Weights of a small transformer language model: learned positions, tied embeddings.
MLP neurons of a small language model. Each row is named by its layer, matrix (up: input weights; down: output weights) and neuron, and shows model dimensions 16-111. Each number is 500 + 40 x the weight over its row's rms, rounded and kept within 0 to 999. Numbers have three digits each.
After each neuron's rows, "fires on" lists the tokens most often at its 100 highest values on Wikipedia text that the model never trained on.

L3.up908:439604584471406540547458431522497438522505481536525478527530538558473551477545435450453506492454492467517480533506458454483503531498493501513495527448473465518499468477516509531479503601471491471614536598460512478559565524416459507438506471557458438507475470530520578502553424479433548553
L3.down908:481486544457473516532499506509489473540521560430439429463461493510491459572431538474467448502459657531447462447468502518451486473597531515483527529487500499546586493467500444499525498495482492491466493447534447543446475489487526524495440458465495526491484416524435475515533443484502489471
fires on: "ar", "ah", " fl", "art", " the", " Sam"

L2.up105:496508528492478485560484470592460440563591517553472573515504472536539470455504461492482506550494568509476518543513516534468530588530432455521556472516536531498436534496451537459452467437542470456531493470510502525490513515531468494515474578546533491453462462512486476469434510491520488509
L2.down105:481440484495495416445502501547492460496573460467469482520539519512524473523474478578456511478474519483496458531578550499526487489534498439379459526545495521476398532506538507542494517507417546511522498505531524505420469517517454463445481534500530499422505546443506509498451532450481480498
fires on: " Am", "am", " place", " from", " att", " Par"

L8.up841:570544499523548578611538534517532491448445508500492461563554474478506524531508464462508539477422480534461525473516532486431529492475523496492493508535519468520463433539474498462502591456481586472492458531459507530579483499570456524570539435465504498533516472549513428517463532477452477512
L8.down841:512488524486511486473484461493493463507570387437528511490506532553483492486501504459449493538492484482547501497495506532492502492510531544560443489493493559456480611461543426496504518525534463529558555539568475488422522441456536601489564495506441482476490496417470544371513408503496519528
fires on: "0", "2", "4", "8", "3"

L8.up426:536496491497513438523532506537432481502486531453510533501469522539447531470529519534546524380527479504507512442480499450509461498476452486530540515407533514424551551502408462533463453508540527533541525480436458461459506507532484514563497484436416486570519485573535499520482466515505497504
L8.down426:454558475529528554515509575390572584492474426493561593523494529412544470512530467540494465486444462463523560554512557590505479525513498514535507548465431495542552500546474490444473523518509481505448593514500499512483497608514453471491511467518470517477556477516477577496468472480419499483
fires on: " ch", " l", "Ch", "och", "ist"

L6.up786:508508503532468432495473525450562484494463506427523544521516518494489513448459493565493550523521502503582594509528452515457465491486472555511459545458470429458446496481435534427474532497487496489581524566463505529506488484499475563519474521488581499476435547477481450534457418497539391494
L6.down786:513526524512510502464481508490483462501477464443519481464476499491456489566521509460481522526464586497505503469488507483445470552536546572481523378513448542448480488556473490541475585446471487464551596444451518496497493501496483527523446573573460507523534497463529521519484507509512540565
fires on: "l", "1", "born", "ll"

L4.up712:489515518455473487483490426487509539546542506494479558441527431433457552512499495473427455501520527504511505509467564563513475513566485512488464546510520520426494488485491518465524460509465461518591547545484506584499543453483509463447500522488514473567512451508460535487491522496583463527
L4.down712:464497500483484455448516496530457505555562546539496442496479533508497555474498479496449466564475522490473486458477471523474553443502451582495431514533552477584483575497548495474506521555529497461531478508459494517547518401505507462501496493495544486571407454513551550411508459437415568505
fires on: "e", "ir", "im", " to", "ar", "in"

L4.up323:531520485498482593511540366518473493449490509536506608446545552457527487431477493457533468545467487454493486537460581534515487525450524512529437532494542469447563484447459449499530496469461475492537544482520483519545467415483469503551479455548560450506434450481535424501495508573474579496
L4.down323:477497509526510536537471492417550405550457451509452559486532426491549452550472471527488546514492517457564537571496463445554513498521480523546531516450536479435536562440438565497489523515522512519471539436514585481490580502569426441438538411512557487533507414514512493571510526533541541509
fires on: ",", " the", " of", " a", " to", " for"

L10.up903:544498588525560512515452541469476464532443518519475466504501530547510553559555444541555509487479452470512526531412538515468475515500531526466556465509574436456525429545440523481431515453494541433504499507535565512481471438451532458501477545496446533534414584561460600448472481554539430497
L10.down903:468526516444547446537508496592457545554506478425482484606513511571444530481478494501537391564466507503536479545546456500505405564525507447583507434482511485545478463513504439511461458532486479484569479447490545418491540511468540484599510503493497471480475434508548549470541541524456562558
fires on: "0", " b", " |\n", " |", "-f", " of"

L4.up142:424507490495455532502494537485480465455473460455491460478504490477488554531467477507513446492533462451441469538488462463458544484501476460489451536551446548481594515495461467545486399519540494488544563461486586525546488473517516478448553494534515462484455466556488557515562573561467517453
L4.down142:457489510569458549484559467505469507492492494617525459489431461510488489428489508552430485492554427497502497533505506474487599462559477530494469528516494513426453507577577511479594427517513535510479505550464513524498473502451501466500497428524516511460522461512484448531475507535486559532
fires on: "9", " ", "8", "-", "2", "1"

L2.up1019:511578518506454536521476478462515529542508573443544489479502467511510458491470509510510526442491514534476435488461536457503452609470542563526525419544523522402502437484524494513520531402471501449640456529524481464424496550475508521524515518453500522544462427548496489477444512523532547534
L2.down1019:517524521503489522489576531517417524409526524456468469542433474459517503503492514520456529544544434523503509454551494523422536517484521526519533521458501559474492514519544478479587458504495492522477481491466499494499478532480546545538604459520481546477502482527453441518469515518531529530
fires on: "eg", " Date", " reg", "ug", " period", " In"

L10.up731:498533393477470470514445523561463582444429506496424545529474529418469535473495511457539484425436559478522532426546501502590469508556640468483537544448472430502435523538572518458452475471480527450509459445495538469542507507526521427471481500443494490537497520507503438531498578542414501534
L10.down731:458541451469596408494502457492463518419449467548492492477467546506548464526496507461434499533495495453520532437476508467501465516483456476468446531488485577460485544518503489497480562493498453476576494468532505515540602537440549510541482533521492523568572512497436550506459580473464477480
fires on: ".", "-", ","

L10.up320:466551423510423447503566507555455404450511520511517470479500575592473600588464447487534430436527525525409478544481467515481549525603532570477460622427430486430565461486512512503478501532539492490528527482496509516541515528487510516491473479549500456563525517502566461492494544491516466536
L10.down320:550551559457498486515430480496512561488553473548491475487505546518524519507501455482515570499453511520482438534430488568502529518477530407504535494560512477512530514481461494517525511517472515527592544453505479435549529502552546520478465618570488525560508521533509486484533506431600543487
fires on: "1", "cl"

L2.up208:522465505480487472436462564542503426451518429515523528469446564563477476523489493467451467464476506503507442471496504500496510575477598534516491503491417497523543524476488502493478493559544543442492456521461499514511503435488530569517550595481572446504503542512539458495512413471500543567
L2.down208:510500472481485540458492452607511482591454484541505483550551433517496477560509530486518505537492453400525494472547607539586480522532448447492444425543529499482542456498439488439434478431533461500509564481548505481476526563527466429505517517509563526496415498496547484502514571571524471507
fires on: " K", " B", "Z", " D", " Z"

L8.up782:498448532519477628503529583441492529492441510488477520498485528503481407557492474576466546529486470511447508566466631415498491504514521487541506505567605540464513504511523423456519585592452542415421485489540468565455506493545473471598540477439569441456555463587527484504525497483465529508
L8.down782:474497514423468516457444544450501499541502477485576496544455495441445527455490508575465524489458554539514486491461531493503501526451477492465492436550509468574482530433454484476458511505528463379545451537505450531520503455423495519510479463467497534446534526492470505513484462520551443489
fires on: "8", "2", "6", "3", " ", "4"

L2.up634:466512523503460499523428526515513510495455501509510461480508529506452474474465465486527502496513568514501473466426473497473493563488482516575440483522516509574491480449504525571467490570543505503448479528470456485469483492494499532467472536481518428514433505457469462494485521465461532526
L2.down634:469474499490513587465490446509561468556488532438463514548456506413506565500448516492479563447499470590510463489588535623593527449519553566523452487526501550516523445460522490436475481540551442588526557486508484465510430477534518536539510523537555510542493488534436460415537511516549519486
fires on: " K", "ag", "d", " D", "K", "D"

L6.up394:479516410485543540410553552505506449471553540571530497456450473440510556517491456466395525498459472542461552524498470518493458539539553561494561546513515498463525473483503537474428526493514520478506514472521471449423479466452507513525462503486480505542447433552535512463480502544551443542
L6.down394:471557502490538542491551465537488554498533556495503522461533481504473511526521511537536473504448442470501505487454462568424497496521535428475392421478510506439384452457527552539560599518485541480499458485441473522533474492495466415465480487417494521479511515523480547499494567479554507531
fires on: "ly", "ely", "es", " of"

L10.up431:509525518516480433479494503489433510572412511476502439496462445517517482512539429503465558495378418522485453436479485573493506532468514447528504440469510533522471474551543470443504523487482517506526442485463446440479472544427517506515459516549533519501604506531501517547534484502522550517
L10.down431:498541461502511446453583495502509502507582477560490612489511554495546486514462496530522453512525472474463493512556536528557491442483517424454527466567419509475524515512417457467498480534506493422468531473478499524538426442451462466486482427499517524486517516555484465507438545459515537545
fires on: " g", "ver", "ut", "w", "1", "8"

L2.up796:484568469500507490491476488504475512443540538552411547468479535466540500485529511479487499480478512533489468484480473424475418479496516444525454545443513438545465560474494504527474481542503467524521566443466487450507497530436530515611468519548489499545563508522505493513484531581503451585
L2.down796:513544558554490486485576538504449511547557488494481543524465489491571525592482556478499473489456500504438496463493524497430537532485481468533469546530472487424464503507522562554478562522522494544471499476488471535462532522566468465484459538547495475555488502475468494465512568465462457498
fires on: ":", ","

L6.up419:472527499482458492516500545483487534415523456508453475518498513469533635554526558497555529481546430463492515393454465462538531579477447585535473516463486511458541565443388521490504440544488485518479495423438410544513492499567515503471514513494467498485485541468497479477499479504539470492
L6.down419:479459451485568522497556426423504457448460482501438513491462460493568450492484526558536460494454471518493434487509557501546521559504501452499497486536551527418494454493538534608502503571452497474480514528504601494470502526491471579560485472488482489420499440531434508490503511559435550527
fires on: " l", "y", "om", "icult", "ist", "ear"

L8.up303:527539479513527449503429476470514557535503477450555469503470529577495477515554491568505496481453493498452556480484520515604483540517496444493513448561482531455593503497424558525479429499542568596533536556549609544485449481496465471426432518509474537458438538504494536504428520472539545530
L8.down303:497523554481496488560578527391424495560525557495522430473522490507582479557495490555461481598474533465455495501544566482383483487555464452443571433527492452518484510514497512512559502538557466532480588520511524507535580545554461519459512510451493475512510491480518503506525529519539492486
fires on: " |", " |\n", " /", " ", "st", "ulation"

L8.up335:474584541532474449506546481429514491491481510509439498449491475515477513453442505488440525501501457487515509531440515571550489512512478492510424537502464512605543504551514549524543559520531510521514476571496433555517483496526503517552524468481470421561469375519440481529535497552421509483
L8.down335:479548417493549483472499543477469523480559551462493536519544538497471521508480535530465499508471487444501470526593457474466469565507445432488617526503516459493464485490462518444570510506497493571497577407534469475531463487423502481567527503523507543401472519481456526516575463461519528474
fires on: "th", " the", "3", "1", "2", "h"

L3.up383:525514418535524491557483503531510485455499460571553532440468462458445420486543531464535516501497435464451485543556510479522511545460512482516535504386497518493455485510459488448466494581489459475604600504499535450495460482543527525503512434579532449421497505532466503450457508517475429489
L3.down383:555497470488524542483539539485554497448532488472526542556564544503440546525498435454520467491457591509517534490555480423462534451464522477489533533513512459470525467533559498490378458502503452528469455503510458496461502457502521514528451484494502550537525564492515464437514460574403568579
fires on: " have", " are", " with", " is", "ly"

L4.up747:532544554486472470558486471535473490402445533483502491438439508501461500499519413507512504504519477472525537569479468500538524522466522542506508535506488557510443564596495474469481545439479498531564503536546442471503500431440545491511476460473509536489457430566444447536511488537489585514
L4.down747:503525495477499453522528453530534534464463508477527611539526539420382561510527582503601438480469509526587426551523473523530526548501520462449469521517476472561535472500542501500434471522448508471465466510468550492509492529443520523494516472487523501495581592573513446453523511511484520526
fires on: "1", "8", "9", "5", "ently", "2"

L6.up443:497508437495481525502491548522482490490453551562439525468465462453506516524518497525524528505537499498495493481585504509589528477499503516500476471448443614415494490462609499427399525501427477507459427499564562534498494502515486484451498537545578507557460451517428436546490480522441505476
L6.down443:522513476437504500599505548505524478455536453534489502545496467556470453503501481457503542476477479438505553466566448475544497514547435560502547537491492475515496533536540538446568514559526444521478485528428425485439513532481554448490534553506514456515473515574520600478602526476568526453
fires on: ",", " it", " |"

L8.up3:554503544536487516457437507553490487527515488544492456514513541525444486439446515501539579461518415507565539459534516470477458497497502490486506509394581547504436502471521508472502464582528475500507575567471497539528502564505492545443517486519518449522472519514443502459515527512487386452
L8.down3:501472471463530477489540494506451438447495499506504512573507482468472523547448471525481467463507534524464495432462493482457540519531540589513493496476514433460430492560502515474568469500538478426486544522582540502468487493536412519582514495470577502513525451483519487437530472507431591495
fires on: "1", "um", "ay"

L4.up210:494490450557540462494531534514560554481498532436551545593497497558503534472525544524516572487483514487450500437467521437473502411524515413416513500484515502584556521487447520537528485526439440570399544504584463553502566522536413497524482577524452434531469483476482496498482449574454511528
L4.down210:497541478478486527491431556488467508535394538596523523491508465442486524431439504515593484493542420534480463471562551515533491443459571509445491462560492508493494470499481489566546575471527493502480506450411499403515512453495492510483536529441494444527476475541556568483539467505548464436
fires on: " of", "az", "ab", "ust", "b"

L3.up91:448485441504489522499490494411476419518498477492473453543584584537435478532543436516430470534498504436536506513448462470431506523490587455495520449535455487457547518547482464514468517432460557493500509565500525427529491580382559532487551503544551552457460545452521438482450525445576516436
L3.down91:572417504508520449468501492467498467464569534443486483521547460567502460527492510501574461492527492527498556523530544543495485492578558517533447470493501508491584503488438546511521477565480504520549431499449484487508520493510405505545444500472547461568501553525493481493415492531518477453
fires on: " |", " World", " International", " Republican"

L2.up546:552475499531543502454542459523501502480484477494456481422537505526526524485431476497492458523441461491520465449469470495551425532471551496414473448501512512499522565512518495532494490543566551534485457536518498541496482515479444518607531501544501463520476474559525546503446441559540534466
L2.down546:464558507518561447455460527469499466504504541506446396491539445425541544442509475496492525584482491481472494459466588476519541483528535537498506518523508501473544487527596491475413571520559514494502567459457491454447526510451523500514502516492480503498525498497538557417457451538539547427
fires on: " City", " town", " York", " city", " Town"

L2.up285:436486497479483495575483467510484443536603459494462497500516527458491519455444472446436491523530590503588502519489463499536545538524573529515501486440541548559515504492516491506539470453523525462506515486542509514465511509488495526483475582480551456511571467547505516462470494497458526505
L2.down285:468472585489458468510495485547492397487575519490541552540567504461495451458437473528465518406455536549530468547479513529513445500483488466478427549453498393466456451467527525542484443474505445527508590462527543432502549501496458500424493464493536499489468514489513535449406547454500449480
fires on: " at", " att", " place", " histor", " from", " medal"

L8.up747:518480423462524498468519422513451552510482469441571483511473428442514511499502463489484625520512496549470504503532530500432482521517484519487513480528491488513508480466518524535563542599429496491559480434469474422571539536512573496446497454550532470514567456494509508495578530462422569538
L8.down747:507488484478502464607463494528495440465522454508526442544496493482502520500501486464506501539475447447538409513607534476432522535553466519425496496467510564537466531493494512525551457533497434458435516531493508521501474494557576484454459522554468489506478477483512508485606462513481480441
fires on: "0", "9", "1", "5", "8", "3"

L6.up744:565458463523452506398451499540581423506557478510401522515510404519570492536499565543527460457509532523508499505542515541529539528508444497537519519492465474523464535547514459473421433536442493489475432486537492437513496501559484490462529508549538442514527495551461514465524502455437508496
L6.down744:504534561516523496569525486501473486500501477536587484460507569506446477543453472489530487456527515579476551500558422572560453517493454519504478479469583501494478430438485523453483529482556500527517581462472563476543430488520394503461516451497505529549457484485529563529502470542416507517
fires on: " |", "z", ":", "v"

L10.up234:573450489479530524521512459484540490476563561489409500474414469442483548491474485493506523458496507502490459521510516468508446507510479520430575580487514525441502567430525529544462592513481496490459408481481493437505524496521505468480484469497482551533530491527496448549523522508530548488
L10.down234:461473490572489523498494482495463578519528497462579470470436508545522477502564463545508546524515538499513539507599504436448393525507497468515450489503528460446572532456478518569526497450451397452507523537464529500546444484449447510475551504528494500483518444461423425485483590493513543551
fires on: "–", "2", "-", " re", "4", "6"

L6.up1016:537488446476554515506451451435568536476561486493530494533468491405526524563519454523508499483453575465534520510547495467529490446477456527538503567488566510432531538433483462475527540493483479416478472524503501512524576449456482435539493494507462552478463482485482506494522547472452480509
L6.down1016:455444557419547483521507546519479464516490545507511426512565493494518455531425527473522449519488452447544386510492534426550557436508497517557547517549516467496489536554560508542478468526540449485545428495493577512505483499510522501509459595476502574404535561509519480542502533484534476509
fires on: "-", "-S"

L8.up445:449526502475505498450431490581463533463506527526493490477449491451530406460414473442528556505471480563537479453454490574530470512495549463492431449506514558487510485529570517454456510575524565483425532492546523509522425496544583521496447535533537526522648516494482440504524488552464444513
L8.down445:587479466542573466493489431433452506565492431511528540568546490518568382423505444501506445454527525467470500498520536454466501575512482483445523475539504418546482511572575499506471517530463504469486512497508536557513567527504524486499441481471514465423555486508551520489532462483558469495
fires on: "1", "8", " |", " ."

L8.up505:415481417458467478420515503508574475484514512566549519526599459494513522452497491519487547457516481509495425456502567529500559547462486502457530463483498529512474483536464601522492517492473502520528477439570469450517472484475489508461504521493497483549514386456547506497538531466532429504
L8.down505:508554560526581544559475428603420527538451487472449453550412567466488446553491530413461524512503485451468485495481499521534562457452461546518437469512456458589484444497489456479448518536459485464416413499454507510478535512515376515483567495517587499447476532571476459532514463528475492480
fires on: " ", " and", "ast", "ad"

L10.up930:477585508483476508544451535492508475471530451453483537520551512469427572496474509558515500459497483375478508554451551499495545467508501551551465515501490450503485455496520461560434485477566545565515535614519492516549534528472519512501474462565492449582481477538532555545526503562447466532
L10.down930:443563534480485520479590553495532538475502496502509486505477509495554563528470470521536445497534503524464484569512467509553465539499468475530486567459460487514465539477504511555591460540497485552451493386586475474508456509507534468455556471526420582518483538448495542510477468520538558516
fires on: " he", " the", " st"

L4.up27:545547489546566515521461416453453499548483475531476511550439467554530563557511561474508474435450473487529485481584498532456537552486489489492479544538581441490488442499508476442485531484464550495533538461508511475434502514545513457435504439462505530489487453516525460492502439504457451557
L4.down27:490489498494465519558518493569554563478543475436496497458500513477454457488509551518489466469483458586485463476485506507393504556497492508485579565512519449538488505568533445467551492481451479441559525522539468514442513491503459603514516563467535516474507508474483469528502468522556569583
fires on: "=", " a", "ic", " the", " dis", "-"

L10.up92:471436448485490413539475498546576456518516563490543557522449479513513455490508530485505496449550414549527502429518538544519452579552473502530485481509504534485551457473533592490519519418485552513480559561509464484486470475471519454535435501578568489486490481432521489515483536460496454434
L10.down92:469559469536435491452493524514442485482468439499450542514492510446605452523469491474537558517517544492479501514575459459526567495492580496516454561454502393513508520478529454527513526518467436539444495486415501528505496488516524480490487477449536513468516502569584519450408518456509535495
fires on: " by", ":", "1", " and", " "

L8.up729:533603471519498480499484381547527495528507503522456557513454492455595554554423512443502489505453498508442475486520479521586549472428470500513505533500506438491500480486510466500507554481498495416443449535485501601488524469487466506468489504572537482532504450547481497389555505496441492500
L8.down729:521508523442523484433498475518487574475454531460470502464513457487486458527384560538529459505399572552499484515510481449550471458492498496440466491526466571509513503414492503565537469501436481449527520501519511547573565471485593485526465439530452525524468495466601519501555514457481524490
fires on: " the", "-", "===", " \""

L3.up702:540494505421534525466468497425517477448466505496471557518457447488503486430537513459501527520457455485524513496482472525508458507502510496472440514495466496473488522413524536452511451499569480505529572531507523538480500445446486562488566536433465534447540610509566404554469450556600557556
L3.down702:586488447485502466479588488509496462517405532435465539482476547502460603450494466492449491487519518523523525528536489533541473550584458470471437554464544481413475492579564504469586498547547454474523504537509562501493506450423574515525437531473469582543597453485494517460510509521452493500
fires on: "b", "ub", "a", "eb", "ill"

L2.up754:488539479529457507447502548454479457559498516539425516466512487435519498501494472591499580445484529524557513421523528541527589475524491496526546455443514535597592446427454538481460534491513548449538519494558550503482550464501436480510420454519568466545532444536490535529537549488442529521
L2.down754:446505533500487566400546505460488490558466535505435529554465488463499523462481422538487507483570500497530509486597454555527559489533496489503518441551516496491579497508464580475519516477514552510531530515512470462457541491508406513459475500466578438475532464466454451445539530527528463522
fires on: " there", " it", " name", " There", " Camp", "There"

L6.up41:483561495480491594567548505539451452438484472535479548486482503491552512471488480468492510511488529472584502520498555536520510503445474522510477496530485531433441493422563405511488516510504509578532494505516525481480472496493489514537476512452552445536475438516563497482483444499510520564
L6.down41:499415436532476502511412519536464433543504492519468434477482472479503487500538466487444528420449520503508482459493531523554509540524459502531497404489456476569462472479479554491423514473490550555433490517525440465493588551490505541434376556518508470495523547530457539570523487503519546516
fires on: "ar", " %", " and", " Year", "est", "ast"

L2.up312:569484536547543543484490453505525531540522443584504499517519474509477449471487530421561479486434536462543457477478495538487502589510478545487565475486496493577497500460448540488515511450488496535466605442416502479483515518547534473495581478458528489607511447463540469458491497605500471557
L2.down312:423434489506516433453496568462540488484460515479558468487435557527543533525493516497499601512521544525482523443451433449442522469441447447510474491503514518529512473530509515464505401519541461492481555455528499501471475476449494522528505498417538551515566511370441530467500540505498523541
fires on: " G", " the", ":", " N", " g", "ic"

L2.up176:419581477503484523479472524513455517490471450482507520413438533478521438535551541497542506498450513550494507491494506474498494554534463506536435504438508467534502556479474494445498494528474460467570505460546371470506571441399547518457478626591419408487528559457516491495461542497533475530
L2.down176:501500446553529547413503525444450574521581498488484457571543441477547497509596535517438546535491446474456505469499522524492543542435473485501394616490502465530511510527469521419543488515556537551526466540496432487431491456517592502550524538510492545560529533491445486456471459469422413508
fires on: ",", " s", ";", ":"

L3.up1004:559439475580554508537413471474484510461555516525517500413495448512473494464534570463494485461533476430498487477509464509550472533460538563501504521560443476408462481475503513461455480528542446458532484520438537491531475482453462520473498497507512446466505545505502504531544503574503497516
L3.down1004:463510511548541469441449531537492574501461468541479526520535450523494548472520518498474518521524500575497516514566478463413493449488516494459482519494505563569488531517460493545464452448476510428541545505431499467493498528476496500515443519527468499520455479497584459476486519542542431492
fires on: " have", " are", " has", " serv", " is"

L8.up521:495507528529450525478485517508475501453479542535538486483485569539505478530453506460495534497555522492495503494493410524478526494513530423475436536620495463456541444505532418485503459435445521519496553455536518487453532473498522490480475459507533434457515548560479560441551447439511458506
L8.down521:532526493481531464495521544502494543530482502456529510463424491527477469565503514578551475507457502447492467458493529503417469548465513499491507468527461518505503557545482484496543551564447499481494486500510497495515552560482416501563500633507522555481511542409456506516488463508448581509
fires on: " G", " Se", "h", "l", "ream", "ure"

L4.up671:501478494566491518513544468490462587442533511551529495506528511509528484513402457486560506549474486525504468464509532541506520500531490590519443498478490566469544495425423474500494435506537470491539529499415520527479499414523394465480487506496440516569513507505517499482447526532509505477
L4.down671:452490521521520509490448481516558388465485541503488540482534522488537554511561469488492549464482484472517504524462495519444431570570447562511491441478492485492494481482531482464486484522436540499488519478523564549461486478497443483451480453510548484528444509512497557502444456527491482473
fires on: " of", " and", " from", "r", " the"

L4.up335:517482530532519522487477479462468549516490498494554502446495547488486486481481485516501432541437451483578456487480517556503561526450536527514514440466483479513493588518450451493509585454500449521500490436492482520499514525495432529463394484476444526532402484583540484445465448503525546553
L4.down335:495549503523454477479496533552496457502503513569512508558507478471496462554495543444481501480504595590412506553475477436508480516551474494504548535488567464576500462503517572537454441472469513455555500494485533401485479500527536495542523519517450539510517465514481587540576509487491532436
fires on: "In", ",", " They", " Th", " In"

L6.up319:557527506499505477501561513453511484441592511457426476444499482432380542562486504498499503461558480517462498512506573484520439541510450522548434524468488536472510511431555512485537519445595558600545481455532494474437553522522377513485500455436553521445530506514493496472506511503503462487
L6.down319:444453510511468499437448519483556538497472485481505478442501533463524523509438484569520480514475522530525527486536520504441518446535554509468507490533561560477479543429487519449494596390478510517539501503522546517504424528467530509536518443490496479522548511478428501485548580520484418501
fires on: "s", "ed", "or", "us", "es"

L8.up125:437512470463469429491578464561527530421521551461501542528543486445460441556431493484506497529506517498480452431452594493554499478501478534495512550471523519531543530467549435514506444507508593525516573499490504573484520475483412431507491515478508494452470481528515503555552551481408449578
L8.down125:496481567507472469393512481412456540517498467363561460479494496470434466461503549432562499538537470495529533432455422567475574443457458514526502465438475505468538531511545537530480445482528493585540524435519502505495421503451504496506518561511483458514529492467490473543526534478561477543
fires on: "s", "es", " me", "e", "r", " g"

L8.up712:520563410531530495502545476557493495517443616529463511552587562470489442515450547476513519526467520483504503454522499531487474503500543505505535533540451501515535509513509512546450540464511509406448592461486468442540511480463518545413460489526528501548473547492601472509494489452485508531
L8.down712:519533493546520536453497514495522484498474505490574460456462473464476520440499539462567497483510479516536501535443472532461600569483488431501481502519488495493454490517518561535442540530517545565560555551473539452466479564445536503464484543450490513502477417457530620539533470511522499444
fires on: " St", "St", "c", "-st", "st", "-c"

L10.up1004:480560575525448458511499407470506514570427596491486504458392452480504471556493515563487584419473488515482570514489522535476530431526421528489490490497447475485448471536479463496447450471472534506488518368510468519554463537523530545484556483502486457537516478450535507508545503543460443549
L10.down1004:554445498535548470476491501521502480412443485434558454551481510527487517507481515466503483423530500488526525464505507455575473457564497541486520512501523501427492533512473535388477515517535505497477448497477571488513502425546516456453535497451515489499444447545438541465552514521508512485
fires on: " p", " V", " ind", "av", "ind", "v"

L10.up322:512482533510481452483528537550499419532437528517490550516534569444453534514528415466512520432544481481456447484547522489452519501533464529505537460535476599478490530469523549470466574396516525508519501438553469481459490534538514528421494513543499445560476501535520502549536528555521568489
L10.down322:522512513568491459523501499506474494485477522549536513530564480591530532519516505498479423498494518526468476557467438443526521557515472503475466521490473533487514471514555556367529455533457498455522438526481512514551511480546560474502491498505533441472498530536551599385414592481510485466
fires on: " that", " —;", " |", "with", "uring", "|"

L10.up476:548528477509611396497502520442530509511496556539535396533581531552478532512418442521496534500510460512500446521524504498514482466435520477522526496488562494524461553507475517519555526456550515507456550537513485493450476560477508458484543544548459492544476470443510491459576471484458485507
L10.down476:482557510488435510582532402500410414534499482522574536437478489431437551456441469549492504503490545542541503550447467573528470603519497503481487500531558509548508416453498528494431528465593401457478465476466510472500500451450579511516528558474462478536519492395514533480465486477534527512
fires on: " G", " Ad", "G", "C", " g", "ud"

L2.up827:537540510575489583420540484459511551510544471517488468472523512533471469510497515481529421487493547499502492437469474510540512555548447560530392524484505462505521444512569502463458513494486529430468566465487473508491517469473526521462468523499479432542513565501502526448473571553478487583
L2.down827:549523439484476508462526485540522488556509540449519478507551451433463462529520517515443579517560543474511471553453503496492506503492501457467492481443496478504526495557504513424566440513502506462584548450484494488477508452512449553539460548546501519609437527500522522530544500571439417432
fires on: ",", ":", ".,"

L4.up184:440475486472505514487547486509524492426462471476521539476414488465438466507498516537426510498494540384468479566484554488530501494525579515527510450499470503441535496469510506472440499505467481421424520455489498535507579429505468426456519467442483470509475466539453454522435483560450564452
L4.down184:530480467578454526495501440476488515418495435462480520544424450420488459492513513499466553545560564521524518533483434454556444460490534560472579535475564481538482490505501507443488462446464577512448482549572497519501512473574434504501560573511498533511519516439481516528520481475528529426
fires on: " as", " in", " to", "-", ",", ":"

L2.up685:476524519460489452436447534470448499479483481534492472535441426502485568433507502465487484546497484490528476492469485533513462575476491580522451514542548522602561503436524536484426510552532509470531490468488503549411541503587493547529449497500541518551489434527459469481454504437486530504
L2.down685:488450532502460495445523485434471505457477549486492467517432435475533533460504439503504489532453467498566432483464513485490523444463490518460540494500534477535492472499556516542499523505493494558497410445473538542495549510610497591579432494447546461487467487535564494525548459488535507528
fires on: "D", " D", " red"